config.yaml
num_hidden_layers: 10
hidden_size: 192
num_attention_heads: 3
num_key_value_heads: 1
head_dim: 32
intermediate_size: 512
vocab_size: 2048
hidden_act: "swiglu"
norm: "rmsnorm"
norm_place: "pre"
norm_eps: 1e-05
positions: "rope"
rope_theta: 7520.0
rope_fraction: 1.0
qk_norm: false
attn_scale: 0.177
bias: "qkv"
tie_word_embeddings: true
parallel_block: false
extras: ["capped logits"]
init: "normal"
init_std_qkv: 0.0325
init_std_o: 0.0103
init_std_up: 0.0325
init_std_down: 0.00445
optimizer: "muon_variant"
learning_rate: 0.00715
lr_mult_o: 1.5
beta1: 0.93
lr_head: 0.00644
max_grad_norm: 1.0
warmup_steps: 200
schedule: "wsd"
decay_fraction: 0.599
decay_shape: "linear"
final_lr_fraction: 0.0
batch_tokens: [8192, 16384]
max_seq_len: 2048
doc_mask: true
train_tokens: 118800000
max_steps: 10297
dataset: "wikipedia_en"
MLP neurons of a small language model. Each row is named by its layer, matrix (gate and up: input weights; down: output weights) and neuron, and shows model dimensions 16-111. Each number is 200 + 30 x the weight over its row's rms, rounded and kept within 0 to 999. A neuron's up and down rows have the sign that makes its largest values positive.
After each neuron's rows, "fires on" lists the tokens most often at its 100 highest values on Wikipedia text that the model never trained on. A number after a token or word is its count.

L6.gate328,221,201,173,200,229,275,203,210,207,148,207,157,240,188,187,214,257,208,194,212,196,189,191,163,202,212,178,188,226,200,190,209,218,140,171,198,202,207,199,260,185,224,214,151,263,190,166,197,264,180,128,176,197,216,216,190,159,223,227,128,161,212,205,221,169,199,188,128,170,230,234,241,227,175,192,226,232,237,201,170,229,239,193,158,150,244,179,192,140,198,213,243,185,188,207,231
L6.up328,164,205,197,225,124,236,175,218,174,206,253,210,235,185,194,211,247,154,206,260,191,194,227,236,137,193,212,180,165,183,208,249,206,205,172,182,181,239,208,201,240,203,153,151,214,163,140,248,214,146,193,184,170,224,205,239,247,222,181,225,228,224,253,180,157,171,209,188,158,204,229,171,203,201,215,163,267,202,168,222,208,201,219,232,228,188,187,223,223,175,193,272,229,204,180,227
L6.down328,215,170,210,220,173,186,212,206,216,189,190,197,217,204,270,178,168,217,185,222,207,215,212,211,176,157,227,220,217,229,165,212,194,184,184,194,223,182,173,224,271,251,219,206,216,160,219,190,211,218,156,242,182,208,186,187,167,184,203,234,175,175,222,273,230,180,219,193,241,244,209,177,146,215,247,222,187,183,179,193,250,205,201,147,238,169,208,219,201,167,161,261,151,184,167,185
fires on: "%" 46, "one" 10, "-" 9, "s" 8, "in" 7

L3.gate404,116,213,179,166,195,195,198,192,215,194,196,216,230,181,249,177,181,152,202,253,168,214,187,211,165,276,199,200,224,197,208,181,219,188,234,237,243,204,191,219,137,165,187,170,221,185,142,220,195,197,172,174,207,192,266,189,176,195,226,216,196,213,209,220,263,166,247,157,160,211,213,201,225,196,180,208,155,202,228,167,206,212,214,200,153,140,198,211,101,190,204,192,169,188,268,192
L3.up404,211,232,167,199,192,225,215,183,192,129,152,195,230,148,187,184,199,184,209,185,183,218,207,161,189,159,191,163,222,153,229,198,212,256,175,188,183,233,187,178,212,198,233,219,201,197,199,222,178,236,217,202,216,188,279,184,190,170,255,226,187,255,202,202,208,207,234,127,192,195,224,161,217,208,144,203,179,232,239,212,192,243,230,240,160,296,241,230,169,202,201,207,188,235,202,202
L3.down404,188,152,219,203,251,256,191,182,212,209,158,212,248,175,226,233,217,177,221,173,155,200,165,239,182,269,194,218,200,194,224,177,227,149,241,171,242,201,206,208,212,206,179,175,157,209,188,221,237,252,223,233,204,197,227,190,156,177,213,219,203,191,207,198,205,184,192,228,175,279,195,207,280,244,200,248,255,229,217,206,175,198,226,179,161,189,214,144,179,140,169,178,190,204,234,204
fires on: "-" 59, "-p" 18, "–" 14, ".S" 7

L6.gate15,235,224,189,231,195,200,220,196,206,206,199,194,225,164,194,183,156,180,222,156,195,157,195,182,197,204,138,214,220,149,200,212,182,145,193,215,167,168,235,183,219,177,222,202,226,185,192,180,238,148,199,252,218,221,226,178,227,214,218,223,224,221,123,199,225,208,240,147,215,137,188,203,247,212,195,230,183,255,210,190,172,158,155,210,225,240,231,183,207,190,189,180,140,195,138,220
L6.up15,223,170,208,206,252,143,166,241,189,158,189,218,244,190,243,214,169,176,172,178,221,198,171,226,217,147,256,224,217,183,187,182,229,226,152,226,151,191,196,166,242,206,227,177,196,195,189,186,152,205,162,179,208,213,207,161,250,233,215,192,199,171,197,228,218,248,200,306,223,192,183,245,228,257,197,198,181,191,151,201,230,218,217,172,177,246,204,168,221,175,178,201,165,202,142,226
L6.down15,216,212,159,227,224,250,222,185,217,199,225,186,164,194,228,164,231,165,295,240,160,212,158,202,185,189,168,166,217,236,230,212,224,171,237,215,176,185,166,201,191,235,209,231,277,230,219,226,254,220,214,203,214,228,200,210,208,235,172,189,206,209,147,129,129,190,248,159,199,157,193,216,188,207,163,145,258,197,136,205,174,164,215,189,198,188,186,234,194,238,188,183,162,190,209,206
fires on: "-" 55, " |" 13, " –" 13, " and" 7, " medal" 5

L6.gate277,180,211,207,165,184,177,198,203,134,231,272,204,230,181,248,175,169,199,157,140,175,268,203,195,208,244,229,219,163,217,180,213,204,223,148,266,284,170,209,203,192,208,137,152,192,182,230,246,190,242,179,242,236,187,166,187,190,206,161,227,184,219,195,211,200,187,187,197,214,210,207,209,252,192,161,155,239,180,208,166,189,211,219,180,212,243,232,152,168,230,157,217,164,242,222,219
L6.up277,164,218,204,183,244,170,233,210,174,175,153,197,189,172,202,211,194,212,171,122,239,187,212,143,197,227,232,158,197,245,175,228,173,186,270,249,196,199,134,216,228,222,221,118,227,223,174,199,199,194,202,238,253,225,173,202,188,163,147,144,204,217,308,202,165,177,168,154,187,184,191,179,188,181,243,261,238,135,259,219,211,206,228,193,182,148,154,187,203,160,205,198,172,187,210,171
L6.down277,236,198,205,162,251,226,155,276,181,243,247,211,220,201,220,178,154,219,224,179,207,190,228,198,167,146,187,237,153,166,202,196,187,192,187,210,214,204,205,204,184,229,251,236,192,184,195,192,191,236,242,151,221,121,185,202,154,228,215,211,197,189,197,191,212,164,223,160,206,239,168,190,248,169,150,203,237,198,155,226,174,205,245,152,245,243,174,198,187,192,213,196,192,206,207,255
fires on: " en" 46, "il" 17, "er" 13, "est" 7, "out" 5, "ter" 4

L3.gate140,195,243,140,198,240,214,180,202,231,218,220,214,258,231,257,198,235,180,225,234,151,194,234,178,164,156,186,200,184,165,217,244,167,210,156,213,85,203,197,217,173,211,173,197,180,204,182,217,184,178,192,176,179,235,214,225,143,220,210,231,226,204,179,189,227,148,204,170,234,178,185,224,201,233,177,186,196,154,212,187,198,202,189,218,216,115,164,218,243,188,247,148,215,233,162,172
L3.up140,167,183,114,199,213,225,131,213,196,261,254,253,215,218,186,256,217,188,153,236,175,232,220,227,207,198,172,159,188,160,231,190,186,235,210,216,209,207,193,241,200,206,200,192,177,158,198,199,171,168,199,232,207,244,232,273,129,247,190,196,177,220,147,118,232,216,163,192,281,199,204,233,160,182,179,176,162,188,201,212,229,228,174,255,223,211,182,195,167,221,189,184,198,213,192,217
L3.down140,204,150,170,162,202,200,166,169,176,203,205,251,223,210,267,230,181,242,172,198,186,215,207,202,253,220,152,167,156,170,227,146,233,213,192,231,198,206,269,202,180,178,273,216,228,191,207,189,198,145,212,212,233,153,226,222,192,190,226,177,210,271,201,160,240,210,191,173,236,182,177,245,233,186,229,254,164,199,224,223,209,227,211,195,197,180,204,179,239,148,229,179,202,247,182,222
fires on: " s" 78, "augh" 22

L6.gate247,136,181,153,249,274,160,166,218,179,190,189,135,188,191,196,220,221,184,171,196,221,234,202,261,247,176,171,176,260,186,234,205,230,236,160,229,235,158,252,234,216,229,218,206,230,231,236,202,173,210,229,222,201,198,192,195,206,233,181,194,176,192,213,234,204,172,215,162,229,134,173,255,198,203,159,238,218,214,153,175,226,169,228,182,185,264,208,180,233,181,161,240,184,228,169,238
L6.up247,175,219,156,177,249,184,174,182,189,204,209,209,263,217,201,178,150,192,127,191,222,233,209,229,239,162,213,251,181,230,234,195,175,250,186,174,187,169,215,201,205,194,232,216,232,226,237,196,215,246,178,231,143,216,169,202,153,249,269,217,175,189,253,196,154,183,168,167,185,159,203,258,236,173,209,199,214,211,215,159,223,266,207,179,194,199,206,208,221,242,187,189,199,173,223,203
L6.down247,182,172,151,214,233,193,184,179,187,240,185,214,174,174,190,168,163,248,213,152,167,234,182,196,224,183,216,261,185,256,213,192,251,202,186,226,194,191,199,195,218,195,234,171,209,271,180,223,189,266,184,276,185,162,212,199,169,241,233,276,184,183,199,187,224,202,172,127,248,170,217,232,235,187,154,174,197,260,220,230,221,212,224,164,170,201,183,160,202,257,225,186,160,183,150,233
fires on: " col" 34, " Col" 29, "ul" 12, " de" 11, "augh" 4

L3.gate33,227,191,176,225,191,218,194,242,218,213,234,156,216,188,208,171,217,200,187,197,184,213,225,237,222,182,260,187,220,175,227,207,207,159,167,234,180,213,213,257,176,237,197,215,181,198,164,183,210,179,174,226,213,205,242,240,178,161,202,176,198,143,251,188,195,200,168,169,187,166,168,185,202,173,217,225,222,169,243,255,175,225,163,195,242,208,217,214,223,235,180,161,227,181,217,193
L3.up33,177,179,158,214,189,221,218,245,210,186,213,172,211,168,193,191,197,182,185,178,190,197,254,222,229,168,163,250,236,128,227,188,241,194,188,213,140,191,210,253,197,232,196,212,158,205,159,216,215,129,196,195,202,185,201,242,171,201,218,189,207,162,228,178,216,209,176,170,184,186,164,200,168,217,237,210,201,176,219,258,175,217,141,170,243,226,225,205,200,200,250,198,259,204,184,215
L3.down33,205,178,142,188,231,208,239,200,203,216,197,200,169,223,186,195,167,275,166,200,190,223,210,191,174,208,219,214,176,166,205,148,248,201,184,208,216,208,237,249,220,194,172,220,147,183,160,195,204,194,231,218,179,178,229,231,208,190,196,183,198,219,196,157,235,209,190,210,146,148,203,176,209,206,173,186,221,185,173,267,213,173,179,157,210,224,154,193,202,221,238,194,224,176,189,193
fires on: " s" 100

L4.gate79,190,217,216,125,246,236,244,214,234,180,167,211,169,232,244,221,205,198,184,202,207,218,208,193,238,259,215,185,230,237,248,175,201,211,238,229,162,214,200,170,129,198,193,194,152,151,183,194,181,192,196,166,241,235,183,167,158,176,193,185,188,273,248,144,203,210,156,193,175,242,219,150,146,218,268,237,174,227,162,192,219,180,197,217,191,164,163,152,189,180,212,185,199,199,269,215
L4.up79,183,172,213,196,176,176,132,168,199,164,186,201,189,198,153,203,210,176,189,177,196,166,188,221,230,187,211,203,202,238,221,206,149,202,164,202,202,239,226,191,157,164,240,172,198,207,199,171,202,207,178,206,160,194,195,193,219,196,221,202,197,159,243,180,187,212,219,208,175,169,248,189,161,220,154,195,174,253,156,182,206,207,201,238,190,145,135,192,148,163,179,162,215,211,258,174
L4.down79,239,229,222,247,218,156,146,172,210,216,194,203,248,215,155,214,197,211,172,237,170,199,239,245,158,178,215,216,222,219,124,227,146,196,202,227,229,204,216,166,204,177,169,151,238,214,198,205,168,180,184,239,176,147,141,233,289,200,158,231,211,247,232,232,185,191,135,216,210,177,200,214,188,185,227,192,179,191,205,202,161,245,201,257,223,255,174,223,201,212,184,157,172,215,185,170
fires on: "ite" 23, " mov" 15, "ward" 12, " Alex" 9, "wards" 6

L4.gate371,193,174,188,237,206,186,254,174,227,224,226,216,148,202,195,191,192,183,197,157,211,217,208,201,175,212,229,173,180,247,249,182,168,181,197,236,223,236,171,205,224,179,188,226,212,254,225,168,162,200,214,175,208,184,292,170,168,191,233,194,154,220,184,223,222,210,212,230,241,229,176,227,236,170,248,242,198,207,179,186,211,194,173,204,265,158,204,159,194,218,177,128,191,239,221,244
L4.up371,190,218,263,224,165,179,200,173,167,266,178,227,169,187,180,209,199,205,191,213,158,199,234,229,173,161,210,165,179,193,228,181,186,220,163,238,201,220,208,157,213,238,190,226,248,208,187,188,194,216,251,198,224,193,218,147,219,216,214,202,213,187,219,198,191,131,203,260,183,175,218,257,202,203,179,188,158,200,208,209,203,265,261,218,207,224,216,218,174,271,145,85,192,206,189,242
L4.down371,191,157,219,213,203,176,180,161,225,243,208,228,172,205,187,231,181,207,166,194,191,180,178,192,196,223,205,194,222,229,188,192,144,186,186,127,233,220,214,200,217,181,167,211,201,250,195,224,202,241,207,203,180,282,192,162,196,211,232,217,207,265,254,207,188,218,200,156,227,202,197,196,251,185,180,254,178,205,120,193,252,247,187,192,251,180,207,134,212,277,209,171,161,189,225,226
fires on: " I" 50, "I" 28, " we" 13, " We" 8

L6.gate150,243,179,168,172,265,167,164,188,162,219,197,171,254,210,176,212,269,205,168,163,183,220,191,239,267,183,162,155,197,247,153,208,151,247,225,183,195,177,228,214,144,197,167,130,189,247,252,227,172,241,247,202,203,228,197,233,238,199,184,268,219,229,169,150,170,196,113,166,216,173,164,201,226,201,186,211,159,176,221,170,234,210,174,154,222,194,166,182,172,167,163,203,211,194,230,221
L6.up150,163,276,204,187,235,191,218,186,244,165,164,263,234,203,175,220,223,242,211,234,173,194,205,195,211,205,213,171,216,195,214,210,144,230,195,206,164,241,224,259,223,203,223,220,179,226,130,203,185,177,270,255,158,215,173,164,174,194,189,167,214,177,212,157,239,174,210,184,218,231,193,214,243,195,230,194,216,190,202,224,231,199,217,199,144,241,199,209,214,232,177,161,185,246,169,172
L6.down150,195,215,182,197,181,227,175,194,196,187,167,190,155,242,183,103,183,223,176,286,179,216,177,228,242,236,207,214,196,228,230,185,200,282,219,192,217,192,175,153,214,176,187,182,134,136,215,160,248,195,186,192,196,175,195,213,196,189,208,234,196,248,234,184,223,193,182,143,159,172,185,179,205,248,177,147,156,223,214,214,183,195,190,212,216,153,195,213,162,268,188,230,212,190,176,205
fires on: "et" 22, "r" 13, "el" 12, "isc" 11, "es" 10, " acc" 10

L4.gate438,164,218,151,201,218,210,175,223,149,196,134,197,191,195,171,170,131,172,200,149,227,226,193,197,201,159,216,241,267,219,211,185,258,241,169,176,158,175,252,238,208,182,223,230,218,185,203,171,250,163,230,149,224,202,222,243,190,199,143,144,210,199,177,201,196,159,134,198,201,203,171,218,176,172,180,229,193,165,222,202,259,218,184,190,161,201,233,197,132,194,229,236,190,184,187,203
L4.up438,183,234,238,208,233,163,212,208,163,245,168,281,187,237,174,201,199,159,174,185,244,218,185,211,156,220,185,179,208,186,154,215,183,171,192,198,211,175,243,246,248,231,178,205,228,155,268,169,172,183,218,223,221,193,214,193,246,222,217,240,266,175,155,119,185,240,187,240,198,163,178,182,257,215,226,201,239,190,260,167,249,223,178,204,187,212,229,189,226,199,150,188,180,215,157,189
L4.down438,208,235,181,180,244,186,203,215,119,213,230,183,190,228,160,121,230,147,204,169,237,196,209,197,234,201,132,186,271,189,226,228,167,252,215,155,185,164,199,180,257,203,207,181,148,197,195,195,189,196,232,170,192,210,184,229,192,205,201,260,248,166,213,208,204,210,185,216,153,176,270,173,194,185,193,160,256,184,244,142,220,214,176,208,196,249,186,150,190,173,196,181,216,198,170,183
fires on: " inter" 38, ":" 26, " part" 8, "-" 6, "ography" 4

L4.gate152,212,160,184,309,242,191,193,225,179,217,185,240,190,200,231,218,234,156,198,227,143,223,198,222,195,196,230,176,177,239,194,239,188,155,167,137,196,245,226,217,184,169,218,191,203,219,181,173,150,248,213,165,181,230,231,186,210,216,229,126,208,194,223,191,196,183,193,197,199,232,197,227,204,237,212,174,165,212,207,161,192,129,214,220,257,251,215,168,208,213,208,196,146,185,206,202
L4.up152,210,155,171,243,204,197,196,200,234,185,180,212,205,192,277,199,192,195,171,198,124,195,183,240,158,200,240,206,210,239,175,206,154,154,216,160,209,211,198,244,175,161,182,239,212,224,176,137,210,237,209,178,170,208,213,222,189,197,231,182,202,160,189,162,238,156,236,196,252,191,188,267,217,231,196,129,195,228,219,175,200,146,221,214,279,262,187,180,201,233,200,186,182,161,209,185
L4.down152,208,194,194,222,192,188,199,159,165,256,238,178,227,172,193,188,178,200,206,195,176,182,178,196,174,165,221,186,193,147,213,181,210,206,178,217,203,222,165,257,224,183,179,196,220,213,178,206,244,215,222,198,217,228,183,169,192,189,220,201,230,294,239,221,230,115,195,196,243,171,192,219,260,213,245,159,195,211,152,238,217,224,181,215,219,190,223,245,223,180,211,201,125,194,194,188
fires on: " I" 86, "I" 14

L4.gate199,188,144,177,230,258,192,179,200,180,236,178,233,250,205,236,207,197,160,184,169,218,196,245,161,242,184,189,212,220,209,189,206,155,238,203,182,195,238,155,221,187,247,191,181,247,200,237,218,192,158,140,253,227,183,204,194,201,187,192,189,81,235,173,215,186,220,222,186,227,183,202,213,210,131,179,233,162,205,117,207,201,218,203,273,201,209,166,134,226,206,210,197,243,205,188,182
L4.up199,189,209,255,217,166,194,233,174,234,225,199,183,159,206,170,205,220,196,227,223,138,222,194,187,195,246,238,227,162,231,182,172,182,226,199,174,216,212,213,228,180,194,153,200,177,164,188,211,205,178,197,149,210,202,197,234,187,267,201,167,246,193,212,212,164,179,210,139,164,246,181,216,191,166,185,194,245,225,165,203,167,166,192,193,182,214,191,202,230,234,186,193,245,201,169,217
L4.down199,191,205,209,236,209,146,169,242,188,192,199,232,158,174,205,230,238,141,209,125,190,197,208,199,236,238,175,190,180,159,168,182,182,159,167,171,191,191,228,161,257,175,175,172,228,155,242,245,249,238,190,225,173,170,186,209,200,267,175,207,189,222,174,214,236,236,189,165,216,191,254,250,224,155,208,204,218,180,205,226,220,188,219,184,177,226,218,190,200,228,210,199,220,171,189,171
fires on: "ren" 25, "s" 21, "%" 21, " men" 9, "U" 8, "ople" 6

L3.gate399,136,217,212,182,200,158,174,229,155,162,165,253,218,177,233,138,159,180,213,203,231,180,168,176,192,161,177,230,236,193,254,212,205,183,214,160,234,176,206,171,199,222,239,194,182,194,182,165,193,205,212,251,195,195,235,219,263,224,212,152,237,236,171,207,207,195,224,170,175,237,222,184,274,220,118,246,193,214,156,205,215,187,173,183,177,203,210,193,196,193,188,252,235,199,194,191
L3.up399,184,185,160,221,235,190,147,223,180,188,176,222,226,193,179,153,117,178,235,259,213,218,193,172,196,218,202,176,240,211,217,212,195,220,201,219,220,183,243,197,224,245,243,200,202,230,181,171,147,189,204,267,251,159,268,213,245,222,188,185,218,229,160,179,221,243,200,202,192,215,202,213,279,191,174,240,195,220,208,179,223,184,223,212,168,215,222,231,213,176,200,218,228,209,181,197
L3.down399,184,156,204,208,221,225,213,180,230,211,201,244,225,195,213,186,184,180,211,210,191,232,194,210,206,236,198,227,230,189,144,182,235,190,200,178,208,195,171,201,183,200,206,175,139,189,180,192,201,200,189,186,285,221,247,229,209,197,201,213,258,163,149,215,215,167,217,142,209,240,144,227,272,199,195,166,219,175,176,163,175,211,213,193,251,149,211,208,156,136,208,160,167,191,214,201
fires on: "-" 100

L4.gate465,233,225,170,140,227,149,170,162,174,265,185,177,141,217,209,229,236,232,198,220,234,201,200,196,175,229,217,227,143,245,169,182,198,203,175,217,167,233,122,194,234,203,206,233,181,245,198,143,265,222,147,182,190,181,218,204,199,194,226,188,185,191,225,89,257,226,202,192,177,184,212,168,180,172,196,229,185,196,203,231,189,190,178,163,185,196,238,206,206,201,166,158,193,212,184,195
L4.up465,205,201,188,207,197,147,198,184,192,244,147,219,189,192,169,240,237,169,236,184,241,212,215,235,181,202,207,184,201,193,207,158,192,169,192,217,179,204,197,238,183,193,168,235,155,247,190,177,240,181,170,230,212,188,194,221,165,218,167,186,216,188,260,208,258,186,191,185,216,168,184,176,199,186,192,237,198,182,163,250,220,224,146,127,155,199,257,217,175,200,192,220,176,243,136,165
L4.down465,192,184,214,159,151,171,156,204,196,183,199,162,176,196,200,242,247,270,224,137,197,161,188,168,213,215,149,229,187,191,201,144,228,196,195,103,230,201,193,250,221,149,148,252,191,256,210,215,224,192,221,179,259,211,199,147,180,197,229,192,203,234,156,190,215,212,210,214,194,257,179,158,183,242,179,185,176,226,182,212,195,239,232,219,216,181,156,211,165,161,246,192,162,229,218,211
fires on: " t" 72, "T" 13, "18" 6, "t" 5

L3.gate177,191,185,220,168,186,201,190,144,229,186,197,173,236,202,164,197,163,177,211,207,173,206,222,205,236,226,244,222,202,228,181,151,236,252,152,233,198,182,221,216,228,248,165,191,180,227,206,194,214,225,241,176,208,230,249,156,224,212,185,173,195,249,231,203,222,221,207,192,215,241,193,168,186,148,229,212,224,196,189,115,167,201,193,160,219,276,216,183,191,147,182,160,146,234,139,196
L3.up177,140,244,201,195,226,181,167,175,162,237,234,168,225,168,154,228,202,197,248,231,219,221,222,171,212,168,177,174,229,216,202,195,197,219,219,226,209,182,225,249,184,243,197,226,180,189,192,202,251,221,210,218,206,158,187,245,220,285,222,221,188,175,173,244,196,225,189,224,297,185,238,156,193,150,234,179,235,221,208,76,189,263,180,180,212,226,217,181,202,198,177,199,232,182,219,222
L3.down177,158,175,237,209,193,157,184,225,149,188,187,178,229,170,167,183,185,206,203,238,160,221,234,186,190,164,182,155,195,231,201,176,179,208,211,225,236,171,225,224,231,215,181,207,159,231,171,189,232,205,248,213,137,182,192,228,171,245,190,231,131,233,168,203,270,175,125,222,293,186,226,195,220,174,184,194,198,192,192,144,200,215,204,206,231,229,171,135,245,219,184,199,187,157,216,231
fires on: " col" 35, " Col" 29, " ag" 20, ".S" 8, " cor" 7

L6.gate352,239,220,164,236,214,189,185,186,212,191,191,215,165,169,212,206,246,139,178,221,167,177,217,199,219,231,189,178,177,175,238,199,286,234,250,145,215,178,229,250,234,236,174,132,201,185,237,228,202,160,209,204,220,212,157,219,168,222,180,206,194,236,207,195,159,159,138,131,161,219,266,221,171,155,222,296,209,167,229,190,166,232,200,222,198,205,201,231,216,209,229,230,203,198,199,202
L6.up352,224,186,198,229,179,202,176,222,136,194,151,223,188,165,198,176,203,214,158,207,207,222,176,183,215,205,165,212,180,204,187,256,233,180,153,179,159,192,162,212,186,217,177,138,209,163,186,211,201,229,233,186,184,268,189,225,202,234,166,220,175,188,145,240,185,171,211,199,195,235,241,186,220,132,224,209,163,137,239,213,180,201,206,273,195,196,214,255,197,188,226,237,235,199,188,190
L6.down352,215,179,147,173,209,196,205,174,208,179,201,236,170,238,175,160,171,223,201,228,225,165,209,172,173,186,169,242,181,155,229,180,208,134,210,206,188,191,210,199,176,196,227,146,201,217,184,225,239,205,158,230,174,204,216,180,207,178,224,202,164,234,208,230,185,226,208,198,161,193,223,147,228,137,136,179,186,168,239,214,183,160,152,230,219,220,188,150,234,185,241,186,221,236,204,217
fires on: "in" 24, "e" 11, "%" 9, "al" 9, "ic" 5, "ose" 5

L3.gate433,212,204,149,208,234,265,237,218,213,229,214,190,231,189,210,246,238,151,164,225,142,219,217,203,165,242,173,177,172,209,195,192,150,181,201,167,194,274,194,199,199,198,208,202,221,239,144,192,240,195,183,186,238,198,185,163,191,204,233,180,242,180,230,174,244,224,248,266,226,228,174,229,187,195,146,205,142,246,282,183,228,159,227,231,173,203,180,200,251,209,186,215,215,204,234,227
L3.up433,205,180,217,177,155,181,139,211,154,227,214,235,221,263,227,229,202,133,163,166,196,235,220,234,152,217,152,186,194,179,189,261,200,194,202,212,182,217,205,256,177,158,186,263,187,191,184,153,206,187,152,222,166,214,195,194,203,229,213,151,225,207,193,155,169,155,201,176,222,222,135,215,193,162,185,185,165,190,213,188,153,183,164,235,176,173,222,174,172,153,236,208,162,172,195,187
L3.down433,212,158,179,184,180,201,140,183,187,211,249,223,191,261,239,225,242,184,189,193,146,255,203,234,217,204,226,194,196,190,235,200,198,204,182,219,176,250,151,207,185,141,179,218,211,182,237,191,180,266,138,253,191,274,208,234,217,218,180,183,195,222,182,143,236,190,213,177,206,244,180,182,226,188,205,170,233,204,219,194,185,172,156,222,161,186,199,244,227,205,153,218,183,202,145,199
fires on: "stru" 19, " consid" 13, "ograp" 12, "ordin" 11, "icip" 11, " rec" 7

L4.gate283,213,199,187,217,189,138,239,240,203,163,198,215,184,140,185,209,197,243,175,221,165,210,212,220,191,227,210,194,208,154,191,188,207,198,225,227,248,152,195,172,151,227,192,191,155,200,177,230,185,181,163,214,231,201,208,187,153,146,191,212,194,149,222,192,146,172,153,214,209,195,220,182,243,198,151,151,189,196,215,174,256,197,207,219,198,211,162,214,186,199,214,183,189,242,196,234
L4.up283,214,177,224,175,206,210,160,207,214,206,180,172,206,212,187,223,198,173,188,229,184,218,152,167,193,187,213,200,178,139,183,162,151,186,211,253,242,165,198,201,214,226,273,183,203,239,174,176,189,185,179,262,174,130,156,157,150,181,184,226,159,234,177,134,187,175,185,104,177,178,172,181,182,194,202,182,208,162,194,171,239,214,212,162,232,160,173,261,231,188,223,160,233,191,192,193
L4.down283,176,170,234,194,231,220,222,201,155,133,150,175,161,212,215,142,191,176,225,222,203,192,241,199,202,193,215,181,208,159,216,246,149,173,167,244,194,180,192,201,208,201,191,181,184,170,206,195,191,235,245,220,164,180,216,170,149,226,161,227,134,209,231,248,195,185,182,158,195,177,212,186,198,217,176,173,187,152,173,186,205,154,194,253,210,229,118,240,169,184,232,222,187,169,235,161
fires on: "il" 100

L6.gate416,202,224,176,151,221,257,208,211,150,179,227,201,192,181,209,237,219,143,182,165,204,173,180,265,219,226,207,214,222,247,181,164,182,163,185,186,235,196,185,218,206,174,132,165,181,184,216,223,206,202,231,143,202,242,251,205,162,227,212,154,190,258,184,217,180,215,178,253,198,235,185,228,143,214,229,142,211,214,250,192,168,183,194,194,248,251,251,190,193,270,187,192,215,191,212,230
L6.up416,207,263,234,172,233,138,201,228,190,168,268,207,188,221,197,209,155,214,201,224,219,192,257,174,195,188,213,201,246,177,184,133,205,232,212,204,172,200,176,178,192,183,161,249,155,204,206,172,213,191,252,221,217,199,212,198,189,152,196,227,180,208,133,214,176,212,165,266,245,187,227,167,201,182,199,180,255,209,256,205,233,205,199,193,224,208,199,185,191,218,185,184,240,187,194,183
L6.down416,198,197,236,173,181,186,207,215,176,212,121,171,180,168,223,169,176,169,193,189,173,228,247,155,203,228,213,153,182,175,175,222,183,191,218,192,184,162,220,180,205,241,206,189,174,158,222,160,211,230,175,205,225,208,225,174,155,185,194,203,198,231,228,254,223,239,189,192,188,197,175,132,175,280,190,177,211,169,198,218,180,238,195,176,138,175,227,208,179,204,277,182,184,168,159,227
fires on: "ad" 54, "y" 24, "ing" 6, "act" 6, "ed" 6

L3.gate326,174,189,173,140,178,204,196,165,204,188,201,138,228,211,122,139,257,196,223,198,188,220,234,200,226,207,167,188,218,202,222,180,211,250,146,221,157,136,224,216,233,190,237,183,189,203,196,163,224,210,229,221,192,171,224,194,229,205,233,245,202,163,233,238,220,194,222,165,275,144,283,168,207,152,201,175,242,206,133,182,251,201,184,214,225,197,234,234,177,155,203,176,232,221,203,258
L3.up326,182,202,150,219,204,159,186,227,161,190,221,140,262,226,144,203,194,154,243,219,153,221,169,158,207,203,248,257,239,179,193,205,247,192,214,258,231,246,204,191,167,228,197,170,196,273,202,238,235,242,228,133,199,208,193,201,202,214,129,154,226,178,181,218,184,220,144,226,263,213,165,209,238,169,186,196,229,188,189,170,178,213,208,172,173,227,196,212,164,203,175,162,211,256,198,184
L3.down326,155,215,186,207,232,167,171,195,198,233,204,164,264,179,195,209,212,244,195,180,137,170,150,171,272,193,198,204,212,186,172,209,189,224,156,232,183,149,170,187,187,175,210,144,183,237,176,219,242,249,230,217,163,239,190,225,208,232,201,239,140,199,206,192,202,203,191,193,270,169,217,185,192,159,208,178,258,217,189,176,211,237,191,226,177,228,199,102,198,220,141,169,245,224,209,215
fires on: " col" 34, " Col" 29, " local" 17, " Pol" 9, " Cal" 8

L6.gate240,232,188,221,175,230,170,236,176,177,153,242,214,166,160,207,176,235,160,128,187,198,197,159,260,218,183,216,150,184,219,164,213,221,157,180,204,168,180,199,163,181,200,245,175,201,181,205,151,210,180,193,195,157,246,165,164,240,244,212,214,195,229,192,219,200,279,222,224,207,173,253,213,189,228,180,206,155,220,196,175,213,168,177,191,194,245,139,155,183,155,203,173,222,159,183,203
L6.up240,197,206,228,198,234,188,223,190,190,227,198,252,200,193,195,267,147,206,176,224,236,212,213,207,221,122,236,199,202,185,185,167,204,227,209,207,181,199,146,182,171,176,166,181,144,208,201,253,227,182,226,196,182,202,163,189,253,202,142,259,197,205,249,227,230,194,210,175,199,219,221,220,195,178,205,176,171,204,251,179,216,281,201,210,179,219,207,180,166,205,221,152,220,154,143,164
L6.down240,188,180,212,190,184,224,138,207,200,162,201,185,173,185,175,216,200,225,175,152,209,204,184,190,212,189,177,248,231,176,161,190,198,195,163,174,164,194,233,186,206,181,218,125,280,202,169,208,190,187,196,202,204,137,221,220,199,218,155,243,224,164,205,187,203,210,208,196,220,200,242,187,173,223,237,146,172,204,184,211,165,178,178,234,252,134,178,240,195,211,239,194,267,192,169,172
fires on: " found" 27, " eng" 11, "ed" 8, "ing" 8